{
  "num_hidden_layers": 15,
  "hidden_size": 192,
  "num_attention_heads": 3,
  "num_key_value_heads": 3,
  "head_dim": 64,
  "intermediate_size": 768,
  "vocab_size": 701,
  "hidden_act": "tanh_gelu",
  "norm": "layernorm",
  "norm_place": "pre",
  "norm_eps": 1e-06,
  "positions": "learned",
  "qk_norm": false,
  "attn_scale": 0.125,
  "bias": "all",
  "tie_word_embeddings": true,
  "parallel_block": false,
  "init": "orth",
  "init_std_qkv": 0.0403,
  "init_std_o": 0.00735,
  "init_std_up": 0.0403,
  "init_std_down": 0.00368,
  "optimizer": "muon_variant",
  "learning_rate": 0.00284,
  "lr_mult_o": 4.0,
  "lr_mult_down": 1.5,
  "beta1": 0.95,
  "lr_head": 0.00855,
  "max_grad_norm": 1.0,
  "warmup_steps": 200,
  "schedule": "wsd",
  "decay_fraction": 0.786,
  "decay_shape": "linear",
  "final_lr_fraction": 0.0,
  "batch_tokens": 65536,
  "max_seq_len": 768,
  "doc_mask": true,
  "train_tokens": 318200000,
  "max_steps": 4856,
  "dataset": "wikipedia_en"
}
MLP neurons of a small language model. Each row is named by its layer, matrix (up: input weights) and neuron, and shows model dimensions 48-175. Each number is 128 + 32 x the weight over its row's rms, rounded and kept within 0 to 255. Numbers have three digits each.
Before each neuron's rows, "fires after" lists the tokens most often just before its 100 highest values on Wikipedia text that the model never trained on.

fires after: " b", " B", "b"
L4.up395:071083118127112118150101151142176107145096116096143163133177121127073104074141143150114180138110158197124122139072107077136114125160174106100173118131189139103105161115087135121085155091144195112160151175102137169175106195135121074216140134185140160075101091124077118123070059094119111145097108142113113203103089108110127116122101111109149082147124172088092115157129134154138153184096

fires after: " c", " m", " C", "d", "w", " w"
L2.up410:095086136130145158161124133116137146172112139146105115093108112092063143089180107176101151082122113176153129061159136135093115057150150021145112064137138156132097151185120112131103112077116183097105170138152107119087125085117089143129154128128070152101140122186113135139153133138114154101111142183136125176092128104099152142174142119137128128132101160135134157075152140128122178175114

fires after: "e", "an", " m", "he", "ri"
L6.up90:146108106106084065100117154149110174177140120084127170180175153091117109107117090137162126082073165102106106175135129125125126130118120142096111068165138117104165172095067170170047167108114135138151130059087105127126129131148167112134213165116114120096083096127122205113067186131134173195128095125116169109155135141179132119158141093116100133095117211137158153155120156081076134151116

fires after: "oc", " c", " d", " cont", "c"
L3.up148:117120087162100119118110118145142119086148102111130147117123152094113121149134136183135132071128139180189106067193140123110108149107105092111110097105110222126200114148118133141138152072213180143142124143116127129073130177100093100128168166143116099141141158156148153155130165136125101052163118197122169169068072148065148123142130067138124082122122141121156147116116124128143133122134

fires after: "w", " w", " b", "b", " st", " c"
L9.up448:122156115104083086114141054139122122137140154103137170165181093140160109087119180100112081123076197135193129169115168185116159038116130080074137074078164168138096114093106075061132096139086172125104133134114092142124169177130105110093151143147109115112133106092138165062155142103072106169134191075157121147111154133088158119129166104130149187136089185110111122063159153146117175119077

fires after: "t", " at", "g", "m", " W"
L6.up498:086117114142105131150128171156160165077148198167121134107147098132157135094148179167134151169178154094111088176156145066114091127183099116102110067134136167166134169143064092108141145070110116079146124098146177078056082217094178094088133189137070123112119117096123127165107146092144083107122092172096098093149103117134096120068177146092107133123098137132083125143106107173131140191175

fires after: " "
L3.up375:114096104152105134146111143143188069089148194113099077099155154100167160179148152108144082103118105116134138135110135141138101190060139116129185098129080102073136133120103120043086124059081156144133181154143129115158105083190143129193143134064152138140108151153164128118128092193146117135116096109102142131200146135143108175130166171134125112145141122111128159143080205106085163155128

fires after: " g", " G", " b", "b", " B", " s"
L3.up20:054135104107137089155100111141138075167085109081178160061127067133188129147136161114128149118171202126140126133109128128129148134121083102120158063100117106157160155102095142070161193070121114090131117096046129121148136193153112097080112117070119114166086191102080180110159091081090132151115114079111140118100079144076106140199189197117131131127096134101124099132153129139154167154109

fires after: " b", " d", " R", " r", " re", "R"
L4.up445:116100178122063167099135092087118121154124123098107165076176119133157109082094086172139098123160175120132125098118119143116084149129183093073100119143119195156156110069077159126143156146150127133182176114091135179093163168091141113054073111147173138162092135160146169138080149086126125141158210130101086143130153145184127150149107090104139111120127026156131155117152161124130121137141

fires after: "y", "ou", "and", "ra", "id", "-"
L9.up128:123143167116151104119163130091135140126139115103134114119064130079132101135124101113128116026117130130083162106130163111080126132140136088158178127129131110099088168102133130155148143163125098145096177115102186107127075113138095123173188123076146117099129148121129112119171133122105123120178159147118148153122138068161122101132194074163148155192120107141117119158137097122115144134121

fires after: "p", "r", " J", " r", "v"
L6.up427:102082112105110113101170075147116127081157158143181180103216139133202183150159107112103133105132120114115176137065075091107140155091187189178119108151143104158093109156135126110142115125134105169148107113101101089144156114101152104100170169147151136132150164131155169114117162111178129118111154116139089147190098076112105121117178112110186108122062069077143111112118109156069070136152

fires after: " app", "un", "p", "s", "es", "pp"
L7.up555:126094093143162205157141119122089110112137114131111139168122115085198072157114108083148115117082091139101093124160127179117132133018150128136123115156090144160119154114085145146120084124181104062117121111161126103089117169105151128100154151112179135133211111123117111086052174102084143101112137149166074103118150143129126080139125163060110069104158210097163135116162147134122152145177

fires after: "ear", "os", "ubl", "x", "it", " ex"
L7.up765:088104122111162184129143119176108094144130176123092139172151162090155080161137132078064162128164127113131144141072149129130142109087097201088117136143099145182138156097068106103200088095109117138103112111162161107130141188113136092094147142144142075134172068148085156126137138182150173131075157145126095157176086090117157105110099156105177165167121104142123137126131174086120086150120

fires after: "ri", "e", " l", " sp", "ra", "em"
L11.up661:113113183175106057124131154162128113084126159092177196146087158166159119093179117120126081154169166103151097189153123111105171074080156129172050086108153112116122161138112115147050120118133116084146136141082090115176104136111152160100199137101113107110079077135120170185103110189135110153158092178147164134158143125125085148148089059123116100132155134124119155075119133152106102112117

fires after: "o", "en", "t", "b", "on"
L10.up280:105162132109176092092115177130134151180142133113121136129162104123125129103150158190071079194136072090160158104089149150143120079136107124113088087093152085138096160104126077085116100179048126138156072105138186131162168122083117126093159167109091154135116148112149098166089095111089130114099141151119127175107141162101120153157155135082165125149141138136174112127168138153134218153093

fires after: "ed", "el", "ver", "ated", "ong", "ly"
L6.up257:145168154128136140116164126142177111146120113183142082124109128200093138173146110059155078148146135156116108207136181096118192095078164112104107129113123146161107194120129106100115133109176186115150136162119085151103142174120171076133113170143112090163140052129135135126103186093168139114190101101138108169125191129135194166072112124072152082126133088140127080144085129135104092122157

fires after: "e", "an", "ru", "u", "n", "os"
L4.up439:132095198088168138092133138163157168107162103080159164102095154116134144112131083133135126108112122131111164168153188130112171142131100125108110104113147053155090153157173121103136139071122144104105126113050097129157167081176155127134127104123159117116070164105186120149105119174104114077104118136152147132147113107136123153148151097141102088185114152157116177173072161109098138099138

fires after: "al", "eb", "in", " B", " G", "ial"
L3.up243:136083148187125123110157099068140110096106074043178208113125135137111131096101177131133088137111130140070123145078164078051106119144091104133153136173144132120177207145154088146104167141104117093144126172137112127155154150152082102139110164125140211097071088055164056130124110148098111077076133155135146153157154132126127124144076175182160119102121195085111167148134148125138178116078

fires after: " m", "is", "ar", "m", "g"
L10.up8:109176135096143075124133119105113134080143097139105150075065169142127137156145117124174102154144075086123131181114067087090151137167115167153125139099129144097138118142154187077120109088123119081176128165130147119184143153138105100125140112136095170117138108131065119112134167110114131183148122170090058080095080152136142107144103141116093084175118122073141109119127064188161141106095

fires after: "I", "E", " I", "A", "R"
L2.up681:108107149111121123131103104102113149211126089139143095114161071157202127128133197142110148139114135075120123125090166110124121101101141139138186102144110100115154115064159178125175122117180112169105096122086138118114155057137134077118066143177090121099151142097143121147177104142184160084126108085162122076186151129103173121162116132144040097122109124147145160150147072148168138098153

fires after: " ex", " In", " in", "is", "x"
L10.up54:129106075133103121079162152124211077168122200091137106125089173102156048162142151115094130101167182106128114148140138189117092100122110171090133142148132190164094142093129107101107099144135160164127188108152116109138173124092129182053108170135207120115161153173109125126079109111162147123135125076108160131132125176077147112175111104125173163123139073071149089115107109181094065131130

fires after: " al", " (", "ec", " ", "as", "p"
L4.up427:083157172124126143126108160181110088107128123127135080099160126129148119088115128122197142131160098147115116143129156145134097109128096071164109165138137166086073112122093129059182135138101164063159104188170129116134123114148189089120077155163119119119094100126106141087101105145150081107125114207121121133136110128133100092136170109170134084141149146136053064125083133144162040166139

fires after: " J", " D", " G", " g", " P", "it"
L3.up165:060109133087154086153083112157108135065133075219093116118194118144141086136099156110093112118147113171173155161153076170131130151138145168161028185088094109180109136116114114145146116078141136074165126139153155159103158096070091205118097129165143117137150121138126151132098095119161101102176101138074131142165104119111134141162112144145156130142127142134111132157187102156196088219125

fires after: " b", " sp", " s", " d", " "
L2.up757:098162084141144100110120149093151186112149128105167184136130105122094126050113170123126104115170112105138133072114104089127160136104111114121115137148176182141099150122077166149141115093055131188135095101142182141150099184194120097166142154199094150076096106051107118120103139095127050160135080097129130095145114138105173149158117154127177083122075129115138119111166164128130128195075

fires after: " ch", "r", " p", " Ch", " P", "p"
L9.up607:085138154071140186104105112090136066157098168173110140139118153124176071132121063137085094160081111135066128147152093095111132175112115133184135131147190116111103094154135147099167127132101083181181140129138168109129129114112126101148185185102131143184167120141151119107145158089134143166086139103182171128215123132122115109119175123118113138152168098098170168147107073150144105126132

fires after: "v", "r", " pro", "le", "g"
L7.up155:098081166123098166132171171096089150139136120163141181112084122110126061080144102120149189152053084144142189112091143070077160144099142127061130089126131121116132160154159139177091158150187095108140132120098146127102154115073115167116143179141125129216131133163110160139072116102115145134136031167096087120175166151112172142150088175166141106134134077115160120143114123088113173128103

fires after: "i", "a", "en", "on"
L4.up127:134153123129178139149146149142101135094145098132142095132104129161161104110146140217151098186191101106106152118128139113102130069108155174194121150175138082183165172146093123163086134130063149110121097201123153031179101128145145138131108193089122151088116097157071077152131077095096079061120092162115141177090182096078124160096168137146130103123095121129159137093101149137109137123112

fires after: " Le", "e", "u", "ov", "te", "em"
L7.up248:143083078120075135137181149189135112088077074140078123099152154172098133185099144198173098111164088165112131119062142146136184130147081153090059116092139073134108133117162123191113087117110167127135141109108152126183161163070179162093136123142151149090099138178167135131116098185116123133141048145141164136145132105134049185133107108099091138152097150140154150143061129130123112053123

fires after: "r", " gr", " Th", "g", " T", "T"
L7.up119:090118141103078125134119077172085134125118105075151153125125157174133168113205114081128167074125186172107156159075117100135124134133163117159175211086121137107139116139089095149152107155125155132135095156059145170173176178140059112083097088138093057115185151154120116150151143132118109143120133103143127136157110146161107161175140186128096152172171094147089130105167141150145213146161

fires after: "c", "f", "ec", "p", "up", "el"
L3.up269:202129132174146163160163168159124103110161088150163099100148159153122137085128087174175143097105119146057103185145142130122134165154098130140142161144141175112088148179130168180087136105130095081160150112168156170136106112145120192130085136162156079146071126135095101105111118136133101152151179197135169148120097216126107114105128109093140088164116103171117147139124139109156070177179

fires after: " C", " c", "c", "g"
L3.up507:100148104107172143092078182149168095205115136109137099145131152115131144164140123179126143096077118187181136132200092149135136126169151099109074089161159168145087084155134089128116077112215127143113199132184104106105117159184100173073105132104094091097130175134105128152142149128158157075118093106136123145158158125118114110123154122162156090172130134116126161109091166082171129118145

fires after: " g", " G", " ar", " Ar", " ("
L3.up489:135088100105109137117106065101139173075053104127087118110123090173140086095167118081105101075080165125117165126130108109121120190168132150159103147121137121160171205160107154111121143100089152084121151116102214103065118113103111157167083144162134148100132140102129095154139205166167069131116098136084059131141138169166152136147202162169038125086121164130125137155152121108182083190165

fires after: " ", "r", " comp", "m", "s", "it"
L3.up678:141124116096115108163125162153151068147130157141103115122071128147126158133123111056209130122154085084112105141124103138090086166063141144137141167095122116080212086136113066131117146085111161118095176106119130074183160122091129209169154087104136103122130128093135120156117119154097107121169077139182109087152110136107125108146207145115112097152133120099136145119123125104073151110119

fires after: " w", " e", "o", "or", " s", "w"
L7.up334:103144094042059144128087111137133044093111105162107140085051108151130090167100101125163131163165064153156104099156163153138137115141112149146116117179158173114124121077154131118164130145145149130169062099098113123086096177136116124146121158120161119031145104114124079092122086146164144113102137131130144107129146160150123072119155152155141106149154148046134142137131121106154119183144

fires after: " m", "em", "m", " M", "a", "am"
L11.up398:117090074143179080133111150125080078174118123170121176117105112130064131133125177148142151090079125123123121145089127096090149079102186134108134150080136161117104095133182144137169121058134194172154086109206120122122140134097118114138178116117138108095100065123160121134110136142113112108149169184104154130088100170182183087125142173115162221113102117120055103135173102124204113171099

fires after: "n", "ep", "st", "u", "ri", "r"
L6.up486:194127165123180147147096126114187175169182113112143140114159092149127179139116146139150112091177082111190203176141173086147111112098114162171091120115134052107089114100161083140129134077110161108104117089132164130134147088096124112127162106107165078091098132117177133122099155094108127100178096152128142125092146142110107161108129112037155070133162118154186120087145146122050096142139

fires after: " ", " C", " rec", " con"
L7.up160:115108168145083091121167160087143110095140084101130122081118107103164121169137130125137163127125098141158195080113134148105069115150104135142093106168140114129145155144119164126192144065110138081187137118131114102193111126185115072156146152120103086149181139140140119115116149103108095066144106116088110139112132074155069179094156112139135152039132136174156130089095112129109173152132

fires after: " le", " d", "r", " o", "le"
L6.up502:129061159046123125112149124107116143146164152139059148089067165124128112128152150148149109143128103124142171117168144127206141185118202147124161079093103171115092124166167155123125133152110103137086090137122101198148154077096100181136105133087078102106145122171119110118087117132100174084136080156122154138167106126154141113142160150199130114105111100160138120143096112099125133120079

fires after: "-", " e", "st", " re", "ter"
L7.up753:096114087097171143158075117168113074107113131123125095138159150135102068161118123093160101062123204126143121154112109076150096085144082125134089190133127151153120139142165124109136097120137090132169140179096096185110132094140124094100112075157145132142137128126106126184113104128094136112098093086096111186062095106099084207129138063146104129152141158156110139187098160187183182114161

fires after: " s", " w", " W", " g", " al"
L11.up161:063122103151126140105137059159173124081119139127138158127117155137128082138145138126156141154184166084132139122197148169045142213161125076098070107139161176110066187129134143068170162151113124138184124149116103130077100110188152119188092171138160144133116125053108114119136143123118146141079130122156147076130141096077180096096105155158124083150119126082092115114108148147129147178105

fires after: "A", "E", "I", "R", "N"
L3.up729:137089150122121144083100080138135126146089171110150138144128108148159153091136210097108119113052133073140175090097123138160089122117109104108113096106080160092114147080136058171149125096113141153142080096144146089153208113172137130116121151139122094113164104140139115101222122085161109151180093105120151080186172069080182088084116158126161164093072114157210144175133124188128163130146

fires after: "l", " in", "in", "al", "f", "-"
L9.up151:073156182123125128099096123099139095210148089133126135119137113141119146169165158127128128064139074109135094141122072120087066094187116107094149042149098139113187129168126096094170138126122134140175133085107123133163163144154141148182065153136108107119117114169129152163138149071158170165127119083155165143131116107101107124125158098137116153214112101103122129125140105199106101165216

fires after: " T", " S", " C", " Ch", "T"
L3.up12:150101172154052145094081105112159146147147045145108153118124105178123121130154134100125078129112176148081150085075142130145113156190092151075150086158159089145143162122118139180079117118101125108104117178043165132134137136162049113144123137160138072103123105144144151072131154115142093146161153123120105098116131046111112190161166194125054151176122145106135140149140142145122118112206

fires after: " w", "k", " st", "g", "eb"
L3.up493:061140105141197105119084080091112201133151108182113132102087113180157084127164118168121141109086142132180147139131118095056116116148065163175105125102185120138112184154124147162082105163096081122113152166118113117153147131054113089133172164077159146162081131184147139128149124168138088145112191138086140137156128108104152151131186122159160176128083135142130129129213112093097095131104

fires after: " t", "u", "ru", "st", " e"
L4.up760:116106140107157148175159198117147106128115133096078195115109122161156079138162106079149155041104121118102132128137143123141118072035131052072170167095065085080153139116052088086145086098135183141095197130101118094180104123112102176159156098144139145172131191184160158119056127104123148135121093116127138162148127157112103128133153122117143185144072130169132152108153147135107088142100

fires after: "ar", " Ch", "^", "h", " a", " C"
L11.up15:144121017109062202042120116130123059110110181190176164149104194146118131182102157160110156119150129167110134171140118166155180081098114133126148112121136083119125063164183102106129144167128115099132104176142103124104155102107136128115162155076099068076115155097126127134124146103133108089141131159150128114142115130129128116109135117151166185076130055136099114152136139109140155127138

fires after: " in", " c", "ol", "il", "r", "all"
L4.up273:124103139105096114170104112110177143152125099165116176128147147109100165133152139117119106101126145184116091072092158115096149140121164101086148165135151162095206087198140126117115092096112169168086115072153111123071181097093171158072114152150159153161152198138170145162164143115141057137124154126127114142122174196147086147052132122147155147098096174089114138120126132090085184123145

fires after: " S", " y", " re", "le", "up"
L9.up659:109139118166201114111177152103124102127152147110135158118125131128153141077124175104109090098141132170148125166111137130110170113091079121161127148171124137072079145108084096111154146152128096149150115108131171116065112097104122128131160203182126116107145139106130151135114160131129148115156091179145113039113116177115127202092080154125071124164089146133063159172052149141171117195052

fires after: " d", " L", " b", " R", " cl", " l"
L2.up375:128155131187154136153110149113141135201130089164153090110141128109063144102144118138084099090119127175193137143137087120101134068130158114172120133116087143129128148100142063153184102124107154149106104134161175150102157093136108073114135100128106116095107108110123166162114085148131139212149085140148106180124098171073136161119110123057207112155093147143122160167131132118075144131072

fires after: " I", "I", " U", "S", "A"
L4.up357:178079158105102094070177124141114129127173130130117129161144095165176205123172138120115097153073120107084142125072115066123077146159113139167122096137074171109099162080135128083128127121117135168104090109114165097149207121200119125119124108152129111111136124097141078130144147131147146094131119131139100100167170025194190097108109142119120126172102097125146160103162176133140162172155

fires after: "u", "e", "re", "ra", "ain", "o"
L6.up522:188118083141099125095115149147148150115107092128124126058194122170162131149140109124152116164167072091037108071110181141143167123150109083054098097186130146161108082091125138125138178106145156168125144146145135120160078104172105072072117093158155105107114076103153119110132126149146107176156094111207180189148166116117114096127139096157123136119079106152110165090159184184178139136134

fires after: " S", " s", " B", " A", " R", " b"
L4.up299:089149139122122129102118100125166103137149101114155143116119063133208065149205142154120095101170158197098098124119121173172079128117087132147104109057052072122128107127144181166145155094100110130124136100121159149136106188168116064153065057093142137170119158150216078126146140114176142148184162112171133096098123151151121103066145127157145073128110159094096129111099107120124152141124

fires after: " ", " he", "t", " w", " b"
L6.up487:187114099117122094186106151139107127120155152136143156152173158216113107119102162178092071124105247124088080146160150146126116122073088085122126087099140169179104100116169123131087128145072105147135116184156120171157129153192115063100131160153185121156142162105139119111109139101146110112147160087112106135076095120162112202078177063102145051144131117095146146089146152126120151166127

fires after: " J", " M", " A", "u", "ra", " Mar"
L10.up582:129158060119168098041160127170179158176153087133095142107117076160076149161111127114153139111106145178100150141087122043080194138125141106090131163147147170184102146101084199130113147124139138121119152172113144160181108089102056144123116108086131107100162150165126138098090151129160096162151134177162105093097104168103168125144126132063144193127050074163095105132135189082179153147103

fires after: " G", " g", "-", "g", " b", " d"
L4.up593:126127151071128135145137080108134200105135090075102131126136149103204084120132127092085082057104180124160119160103151105109118123106108086229106116143114068172149118161102123121154131138071136061165154175093186101097114118115088129120117167159148137180120143145124159138137144145104178092118170064103121083089130196157143162151108137171124142164176114154077078148061132086125133166174

fires after: " d", "p", "v", "ec"
L3.up403:102156127168174155129132197130127084095089142181101129103127116173113151083182103109144113078110173155160115125137122122129063168091165116138065184134159157161075106143132064106137106144109133116164125109161097150119109111119110161112122172168150119079131061149145152089095169055066114102054088100135118146111134114178122112131103116106120109183084128110183148146108146123132137126079

fires after: "m", "g", "p", "ro", "al", "t"
L11.up397:098127096132170049142151180084123108057055106162183126134128121099161141142136187166141109176132088120162097096137112100148142142108121162128143141024077133201128090177142104185205135147117115090140118150091147165125117125075179183069152163145129134121118104095110144080126103139152105120168134109144154116124124110119098095111145173120131144098090150099089109166152145148094181202127

fires after: " b", ".", "b", " W", " s", " th"
L10.up370:124106103124105103131081057144123111142166098137099117113181142109122108092086106111141114145106166142093103153085130123138124119134079117110108130147126129165132133113155134091140092132141110119137146118073110136167121225089083119116106081139175158173104160030129175131091146149096163148103124130089093116106097125092136141140158158125146150155117170083129111119164110124122139126132

fires after: " r", " R", " N", " h", " s"
L6.up647:127121108071109090127183145146183120144124092131188142110068146147098092115114115139122141088143118220116175066099075080107070136088084118097130139109088116117094141143103157109126140137117107129107129122174189110131130190118124069113144112081117102175082089131185138134176123112121089134133159057157103168191119196112144152106102127097137129110095121116109082032135137159152120152120

fires after: " |", " s", "S", "as", " a", "al"
L10.up234:090131093138145091094111108129134115161085131115149130143176077145126079123142183075151067131146158159131102115132117195103119177140114169076113176134102137167108014153170114119144148071115193092130152127139177150147115183149100146153087156078097121074125131142093129109090105131188125128171137091098156089077109156148159196120191142118117138158087050154070154126153144157180146138149

fires after: ",", " g", " t", " m", "g", "t"
L10.up575:142121158204097086131197145129189121103167138145125192126135139099108137081090111172192137125148135117151097134143118083116103196170127108134137113105089071166100116120192103134125187098151160106154070154098113136185126159143148128087142124120093179115130125078114110146120121127105092098092103181166059150093099118151090052079169185161149157158132142141168062122189141090074179183143

fires after: "o", "a", "e", "i", " de", "u"
L6.up703:165126135131111138152130162135155145116159104110103190108067107141113132078161129177104106163140130162155138110169139064115173131105091107109139161155114108173169158189108117235154108122075150167126132096135158089166167128102146055125104153135106121095111106172089109126157113093160214143127171150084102166102099142132160113039129131151124111132097086111135112098142142051108077157096

fires after: " P", " A", " G", " p", "ar", " J"
L4.up665:123104148152099146121142096126085118070177130096070134126151104099152162153155136171117076136144147114150176150095123106163149142051147133129142131129117135128108173037102168136097161091144125195132128158140169126147105078109096171161058122132071133080161128176149129145116131131122116141158114212096126097186166145166064121148133138125114121148078081155104026138098181114153160135133

fires after: "ro", "at", "y", " t", "ou", "ub"
L7.up492:180133110134098141154140049081185080055123132153164178107156174145150069121139101071089097079134123118071108110100204146042094135128132135096119122155144118132120127090135122151164169135103109117144178130128182142100144154137130122125186122164180168079183119102109125177180109147098073109144158142100111119161149133152144173152172136179149102110135191090066089186038133106183126119157

fires after: "n", "res", "u", "ab", " s", "ain"
L7.up644:159117116151132128162170094163160099122122137130190171150134148111091125133083098112167111113179080153085098119070149129149151127112158123152174123143113105137085158094153161123137094091123155162154120119127178105112053125191126044058139180124142112125161139128145128158141081125110082157159156101150125156109166111128099139090072112149123126141131124134134184162145133060190087145126

fires after: "up", " re", " h", " ", " S", "im"
L4.up749:168107118185071111117205109144149139108183153136143132204155154084134167080077165110096166051150177141210104079093119064120126140114148113183110116138109143178145086121064155110130174133103141128153161204142156106126074105083070095125083140140151196124173136101144144119104108124099180145154139133147134101115117109127108172106133133168038115119100157135096095170069118093197123098153

fires after: "em", "am", "om", "m", "l", "op"
L6.up513:084109061101089103167064122144212050147120098150115105108118079162127158158106116126151137106107145062110151142103052101178152167124106138164108091128120158171112075166115171176139118102165160128185121170117128142107134167101116125097128093140170143181104110079163138113180168094153137068138136193143160130156144128153195119102121165178158175139116094094113150182176069104102113142156

fires after: "ec", " al", " s", "-", " F", " re"
L2.up561:151168167110104158140117134155092117122155129147156111086105057074116089180120170164173131102102079181131086108178148173157151110139102088172121142133168130095084173126101140133117139150129100131159087128103049147120141136130152142054123156180091116128140118105091193106123200134134120162144128201099120095143131145106122120124154145130082094147183104141081055079061166144199072151125

fires after: "is", " re", "st", "d", "g", " d"
L6.up453:094159124111064195151174141061158124093143109115146151070150133107140078173141123141127112142192095132111157180124141061139081114113129113157100144128197126135180148094127162109203158144076079126142140108090104157116138203148096052074135105157154154154126167130060126158113118154123146132128146153093110082108094091179166136139085104082089103160099102077108067100116139116196109173123

fires after: " w", " W", " p", "w", "o", "ro"
L11.up295:123131118120082097098174132139133149071081114154143141110095090144176109116139108098076125152078132171170145089192229095126181153130130130152083098097182149132097145143157124077128148134098187105134153101072147147143086123207121103082145147127147137075076141145129161128078121120143143123151107136163128115110149133168130092072128083106110126142136111089020144141150123141147133179152

fires after: " b", " d", " R", "l", " f"
L3.up86:140132138126128070112109165097111136090156102127123076065114071163119131137169133155073073096102136106146126111103152113077138086157119164073148100184136107119099119101098157186158160132096112161149136102155193170149150115117128104149146059178050100124154106072158159161120123151128112197191117120118176137180146172085130129082159149077148076109089099115075150114162141069097126160121

fires after: " V", " C", "ic", " v", "is", "c"
L9.up680:116155077121179078075091132099168111095163120115104170113114152164137172144168127159147144130093104114073117163184138138104109108171152065082119126162195094147066059146161142159120132061176077147124106165152103191109136159114083151143162081102128109110164139148165145139106085144134148148113108155108205114216126134120146164078150097153168195119151173169133084123148098103160108150153

fires after: " G", " Ch", " f", " g", " H", " F"
L3.up170:100136068137086084109146095127134116170129161094125135120148091110154146155145151111135185133097151115067130148140108097098089092162099125119129128080141151123135154194102143066071139112119131137100158130062125114052111132134120062193067160106135131095179114115132108145162156096165100156121130130189127120142123150126175130198115226163116108099117133153148108207137110144157131098145

fires after: "-", "y", " a", "al", "–", " b"
L6.up607:117141152115131149177158111092089079207076105175109138139190136125118115090107119149089108120173166148086129066093118108138106091138117097097145102081070121140134100131185089103132131112166114087188133147106156146111147112156095113136090135066105147129106121132172211192127153091154128122147129126120130130091173113155182134128168122154131106177117129118091099151106147136159143110138

fires after: "p", "c", "s", " comp", "ec", ";"
L9.up19:146121171149161144143224147070112143136120169130108175087127091095135124072155073092159129098116115133129128111192164171158105129048180121119141091143148139126102109123151095090149137169098158138089165121140160133103094094149108118106132145136166062071106075142098178108114167076152091071113124086177083120104157100134170109130185099063080095182161112135088160111124156152105118129165

fires after: "ep", "er", " A", "e", " P"
L4.up620:108126139119114127159144137077118145079139100114158133072142139062175159168159107157094054114091155041152195110063113158135115184185193110075144114117058123154109184126156168147092141113203138139144131115149173112175134091120118112131116149133139173152076103165119055181128125087131137115059125076153127124167186132119085079121124144122121123114115087151155129165160140175115145149071

fires after: "g", " st", "v", "uc", "l", "ord"
L4.up724:108131151113157108106120081179162142114121133164125123113136131142152114089184196119094149110069165023128158136146104067176139150141098115122141164134139088082135131183097142174067132179149192166152135123134101163074110169113090112158126110133179141147102154135087123167142056089134099148105161152111102106161122108079110155116153132085141174155156107129047131116155115092087158128136

fires after: "und", " ", " E", " e", "st", " he"
L11.up123:067102152087180100166092164120119154152141185141126104120110092119169073147146119142133142103132153123108138115124102096134095075152101092151081131169112107155124099132121145122098092110110082130184174143148138059153085069111074138102170099136132146118144154174123157129052130134117164155190069089108179131132128065134104113086140144181157148125107089147114192156051130112152158130104

fires after: "g", "ar", "ist", "r", "i", "h"
L6.up551:083064086103104101130100136118197137119084170175116139103151136192098115155137105163099197142189130115119177119125149124100120098116167166143112062135141110110144103193168136092142096157160104156106123125143078081092105091098124140050143155137124098096140187084119117182154145107132159172124035112103123140133187165117126161085102130121135124145107102180121187161135127149089146124154

fires after: "ist", "c", "st", "t", "er", "x"
L6.up400:095082189177148158200069172137108081173090127156103099164182146117138075156124172107078151129149090121167116135183110101135101101099152071148160123117180184137151081130076141123105108123146104162156115124131141157139120127107126114104137163178227068089130111069102097095082187096125118099149115106148145103106158111133124126088152145158113159133148162146172097103180129120064140142120